Part of a small language model's weights: LayerNorm before each block, no biases in attention or MLP.
MLP neurons of a small language model. Each row is named by its layer, matrix (up: input weights; down: output weights) and neuron, and shows model dimensions 48-111. Each number is 128 + 24 x the weight over its row's rms, rounded and kept within 0 to 255.
After each neuron's rows, "fires before" lists the tokens most often just after its 100 highest values on Wikipedia text that the model never trained on; "fires on" lists the tokens most often at its 100 highest values on Wikipedia text that the model never trained on.

L5.up415 [127 181 195 141 143 181 103 124 154 176 119 123 148 121 155 110  64 146 177 116 161  97 149 118 156 147 118 122 138 137  96 138 130 145 145 111 130 138 121 104 106 132 109 134 139 149  77 132 111 128 155 135  98 137 134 114 119 125 113 147 110  89 153 123]
L5.down415 [107 140 118 148 135 119 124 129  95 149 128 163 124 139 143  83 148 122 139  98 152 141 173 130 134 195 137  85 116 130 139 153 129  76 101  95 134 112 172 111 107 124 114 128 116  99 120 107 143 172 160  97 126 113 128 135 127 168 147  93 176  96 124 128]
fires before: "ed", "ing", "e", "es", "s"
fires on: "clud", "v", "erv", "s", "or", "w"

L2.up678 [ 76 144 129 130  99 108 134 184 105 144 118 123  88 141 126  91 192 112 134 138 166 129 149 122 145 134 159 103 105 141 142 133 120 122 116 121 126 140 119 155 135 134  83 131 137 174 106 137 101 129 116 147 104 152 191 184  92 144 105 154 132 117 133 144]
L2.down678 [158 139 140 117 131 135 143 134 127 132  98 162  86  83 146 116 145 147 165 159 136 113 201 107 105 150 126  88  73 157 150 130 111 124 126 173 137 145 126 147 158 111  87 128 103 119  97 111 122 160  88 162 124 159 117 143 145  95 127 125 117 136  84  89]
fires before: "ch", "k", "ce", "c", "e"
fires on: " Mar", "ran", "un", "9", "u"

L6.up515 [123 113 143 116 143 160 133  96 123 165  97  82 165 146 133 111 109 132 140 120 121 122 112  84 148 150 117 122 126 134 115 114 120 124 125 132 148 145 197 131 155  63 191 142 142 130 132 143  95 127 156 134 168 143 138  60 103 139 139 142 125 108 175  78]
L6.down515 [132 130 130 135  92 125 155 110 121  94 145 154 132  94 106 115 177 101 143 127 143 139 132 121 157 106 142 128 123 125 132 167 136 141 147 131 210 123  98 165 142 110 120 130 134 124 131 133 142 128  93 147 128 151 173  87 108 122  88 145 151 113 160 169]
fires before: "s", "p", "k", "le", "r"
fires on: "ran", "em", "ar", "it", "m"

L5.up785 [139 156 125 108  73 166 145 112 105 113  95  95 196 138 137 107 128 124 126 108  74 152 124 145 176 144 137 123 127 157 128 141 129 145 171 141 126 139 101 124 137 144 156 148 152 177  93 118 107 147 123 119 168 106 181 152 109 140 118 136 121 131 120 119]
L5.down785 [122 134 127 114 131 169 188 168 110 130 174 130 116  97 112 116 113 102  86 152 141 147 108 140 187 142 104 105 102 120  98 121 120 141 124 128 119  50 146 130 148 139 103 123  94 149 132 100 149  63 133 148 126 107  93 154 130 142 107 142 108 149 111 150]
fires before: "al", "ia", "ly", "y", "ed", "ian"
fires on: "r", "al", "el", "er", "inal", "ual"

L2.up371 [ 77 115 151 148 123 114 126 143 131 139 103 105 120 111 115 137 149  89 155 169  98 130 118 133  92  90 155 153 131 150 141 105 124 130 150 139 144 121 113 174 123  89 111 135 170 171 140 166 110  96 142  95 136 176 194 121 143 138 131 135 131 126 139 137]
L2.down371 [128 114 129 112 139 123 169 125 153 113 120 108 127 130 122 142 126 108 138 153 111 130 158 157 139  93 149 142 120 136 103 110 125 150 104  71  71 163 131 109 172  71 103 139 176  99 142 159 121 134 145 123 123 183 145 132 139 144 115  92 115 127 117 126]
fires before: " ", " |", " A", " P", "."
fires on: " |", "9", "7", "8", ";"

L2.up242 [ 99 150 151 145 113 157 107  98 120  79 139 119 136 120 147 106 131 181 115 149 123 112 103 149 118 153 177 114 129 143 106 109 120 157 120 129 163 152 131 114 114 109 123 154 137 131 143 156 101 123 146 114 132 166 156 129 142 113 145 144 104 140 104 145]
L2.down242 [ 86 131 110 156 142 144 115 120 119 124 154 127 112 135 133  97 133 119 129 118 139 128  79 114  96  52 159 133 149  85 147 141 147 128  91 158 143 145 121 118 145 131 196 157  94 134 106  71 164 127 122 115  68 124 153 129 160 140  87 145 161 150 102 113]
fires before: "d", "s", "l", "f", "v"
fires on: "ro", " con", " rec", "ec"

L6.up258 [ 99 147 118 119 102 111 135 108 115 157 145 128 117 141  86 102  88 168 148 134  75 156 147 101 169 152 143 139 149 147  99 103 137 117 155 131 107 186 129 163 139  76  82 156 154 152 124 125 150 133 142 170 162 131 135 154 143 117 139 118 116 177 103 113]
L6.down258 [136 134  96 125 115 145 150 129 121 131  86 121 107 130 127 139 144 104 110 126 126  88 130 112  83 124 146 204 152 148 130 151 168 120 152 198 137  79 135 152 155  98 128  76 140 160  87 142 138 157 110  97 122 136  82 144 119 111 139 136 143 121 155 147]
fires before: "19", "20", "18"
fires on: " "

L4.up247 [120 159 145 147  82 119  90 117 113 104 125 157 161 148 124 145 101  85 128  83 146 174  96 112 148 160 148  88 154 145 156 166 146 133 127 112 148 175 155 104  92 148 126 146 143 125  72 114 122 101 160 140 127 149 142 124 147 150 105 100 152 100 122 133]
L4.down247 [159 106 139 112 119 130 137 101 137 103 160 168  73 146 139 136 117 122 122 111 108 127 149 137 121 155 119 171 139 115 169 102 131 121 129 146 105 127 127  98  87 121 144  78 112 129 140 130 144 131 134 148  95 148 150 133 149 141 155  66 162 133 106 199]
fires before: "en", "o", "over", "am", "re", "r"
fires on: " g", "g", "og", " G"

L2.up775 [130  88 153 113  95 110 131 111 175 128 144  92  82 110 112 134 116 149 102  93 182  76 144 122 181  87 108 158  62 121 122 140 162 129 151 111 117 130 161 114 138 127 130 123 146 161 163 144 129 132 100 151 167 143 107 125 147 101 118 141 122 115  87 126]
L2.down775 [105 187 113 138 200 148 146 153  93 112 123 150 154 137 109 100 130 123 145 137 133 168 102  99  89 193 122 102 147 160 148 103  87  96 106  88 136 134  92 139  75 144 112 126 117 108 118 130 133 126 182 119  97 138 141 136 126 111 144 110 141 119 164 126]
fires before: "ing", "e", "ed", " the", "es"
fires on: "clud", " on", "erv", " us", " its", " of"

L5.up524 [ 86 148 164 132  89 111 179 122 106  96 128 102 118 162 153 118 188  79 119 126  62 149 104 120 119 133 110 140 118 103 119  97 103 101 114 124 128 161 162 119 127 145 119 156 170 170 154 131 138 146 164 134 129 145 129 150  81 102  78 115 150  90 132 123]
L5.down524 [167 131 126 110 147  94 135 119 120 109 126  99 136 137 144 154  98 126 114 128 136 130 111 177 117 121 129 109 124 122 138 134 102 108 107 185 119 125 145 130 170 134 135 125 121 180 104 115 162 146 110 142 150 112  95 102 137 120 163 149 108 129 130 120]
fires before: "19", "20", "18"
fires on: " "

L8.up752 [ 88 127 106 157  94 101 113 116 127 149 154 118 104 133 109 137 134 117 147 166 153 120 131 108 111 133 126 134 150 123 160 106 105  86 137 123 130 154 133 137 129 138 128 146 121 127 120 160 170  83 170 142 121 150 107 124  95 182 107  70 115 145 135 137]
L8.down752 [111 130 122 125 131 127 121 174 120  93 155 140 104  88  91 139 168 131 142 122 128 116 135 189 140 130 131  98 122 150 130  88 147 136 138 139 144  99 143  99 138 105 130  94 147 172 100 116 104 128  92 132 129 127 110 140 136 152 109 115 128 121  77 100]
fires before: "ct", "il", "v", "ay", " J", "ure"
fires on: " de", "un", "am", " d", " a"

L2.up241 [107 118 151 116  96  98 170 149 120 113 149 149  95 107 138 121 116 177 140 167 115  94 116  91 169 142 123 132 149 105 113 132 107 174 126 119 145 146 117 172 147 118 133 108 194 162 104 114 121 124 168 108 153 132 152 130 120 122 113 160  88 108 138 141]
L2.down241 [139 135 145 121 151 124 127 128 123 130 117 130 131 130  90  95 129 137 135 159 148 154 143  80 153 136 127  87 117 155 112 146 194 113 125 131 150 128 160  89 108 122 170 151 115 146 112 125 128 135  70 195 122  99 118 133 174 132 152 131 126 159 118 128]
fires before: "ity", "il", "ust", " "
fires on: "ivers", "pr", "ug", "ber", "ary", "ember"

L4.up49 [ 96 124 122 138 112 145 163 100 129 123 131 139 143 132 175 131 118 133 105 136 109 122 119 159  97 164 160  97 117 121 131 114 138 133  86 121 115 178  89 150 177 131 135 145 137 135 113 106 104 124 182 105 144 114 147 134 172 144 144 143 131 143 140 164]
L4.down49 [100 109  98 147 127 128  98 134 108 157 127 105 100 198 144 121 175 134 145 129 175 142 103 153 148 129 114 132  86 143  97  79 113 111 120 123 137 115 128  93 100  93  87 140 133 132 136 147 144 125 130 113 113 129 122 154 126 191 130 104 139 153 103  86]
fires before: "v", "f", "ad", "ath", "ated", "el"
fires on: "e", " de", "v"

L2.up739 [125 143 151 138 142 142 140  92 137 142 136 144 177 110 149  84 123 163 140 155 158 151 145 144 127 134 115 124 158 109 149  87  45 118 150 119 151 179 123 140 136  91 143 135 113 130 125 157 140 113 169 127 188 120 140 102 116 115 163 176 154 115 127 133]
L2.down739 [142 141 133 105 126 184 101  79  75 147 161 139 137 134 159 150 120 109 142 125 143 103 113 185 135  95 166 202 131 118 130 155 159 107 112 136 125 112 113 150 104 136 155 178 142 143 151 145  99 133 143 110 121 156 163 108 134 138 115 139 158 162 105 131]
fires before: "s", "est", "v", "l", "c", "p"
fires on: "ran", "ter", "ro", "oun"

L4.up208 [135 120 122 118  74 127 141 111 121 119 142 113 152 134 113 115 154 178 152 128 110 122 117 106 161 185 171 143 133 153 111 152  91 143 102  84 132 191  96 174 127 100 120 115 163 169 129 132 108 132 143 156 146 156 121 154  93 113 137  36 109 143 119 123]
L4.down208 [133 137 146 143 143 177 122  86 153 136  89  83 143 152  83 103 122 108  95 107  83 129 150 210 118 115 127 140 139 147 147 138 151 147 148 110 136 139 120  98 133 115 133 123 115 123 141 106 153 132 151 139 139 128 102  72 133 133 127 127 154 120 141 130]
fires before: " ", "end", " the"
fires on: "ember", "ber", "il", " in", ":"

L2.up708 [ 71 124 121 117  96 166 158 104  90 128 125 132 108 151 109 124 168 125 135 145  87 124 107 150 196 138 141 181 105 117 114 155 132 102 142 103 127 125 155 144 134 137 110 168 150 127 127 114 165 108 172 139 152 123 107 135 113 144 131 117 103 118 110 131]
L2.down708 [138 120 147 111 153 125 132 151 114 127 129 139 113 139 104 138  98  90 127 175 116 116  58 161  82 147 148 153 138 139 136 121 110  62 139 152 143  76 141 140 138 157  86 124 158 163 152 115 157 119 150 151 105 135  71 125 106 102 126  98  89 109 142 124]
fires before: "20", "2", "6", "1", "5"
fires on: " "

L2.up862 [111 125 132 144 112 105 116 122  88 172 117 124 132 111 127 140 164  93 140 128  89 194  98 135  92 112 148 184 164 148 139 103 125 139 122 126 151 145 132 102 142 146  77 139 166 107 134 139 136 105 144 144 142 138 114 141 115 166 135 128 126 110 146 135]
L2.down862 [114 134 128 118 131 117 142 151  97 196 168 125 131 125 174 165 114 154 132 119 142 138 114 138 159 163 142 120  91 145 131 117 127 115 150 128 122 125 155 135 127 119 106 151 170 117 148 131 140 109 138 132 107 157  81 144  84 155  64 122 147 135 123 148]
fires before: " ", "20", " A", " F", "–"
fires on: " |", ";", " ", " T"

L2.up10 [113 107 138 171 114  97 154 166 130 138 137 120  86 137 105  95 155  93 125 156 115 169 126 137 147 144 101 137 152 124 131 146 104 119 128 108 161 158 138 122 138  86 139 134 114 126 120 155 132 109 134 127 125 145 139 166 100 136 160 127 129 143  89 111]
L2.down10 [172 129 138 112 126 176  96 131 131 158 135 156  79 166  99 130  91  76 141 135 145 144 144 117 158 154 143 146 175 136 175  90 141 105 113 131 110 158 143  88 108 142 124 110 148 107 121 123 118 127 112 129 121 171 102 125 113 128  99 115 144 129 109 140]
fires before: "u", "c", "ch", "k", "ct"
fires on: " Mar", "an", "en", "ran", "mer", "ire"

L6.up424 [152 115 151 143 130 151 145 144  77 100 131 141 139 125 105 102 143 121 117 110 133 117 130 116 186 144 159 143 104 140 140 138 138 127 102 130  99 132 136 137 127 142 141 131 127 145 103 140 150  63 123 155 127 148 172 174 129 129 142 109 170 131 128 149]
L6.down424 [128  84 108 132 147 154  94 148 131 128 153 161 114 121 158 100 126 122 131 117 127 124 143 134 120 154 128 195 124 123 143 120  82 155 118 126 142 140 137 108 161 105  91 104 167 106 136 122 148 100 147 118  90 147 141 168 181 143 181  57  97 112 129  92]
fires before: "r", "u", "re", "ar", "er", "l"
fires on: " G", " g", "g", "G"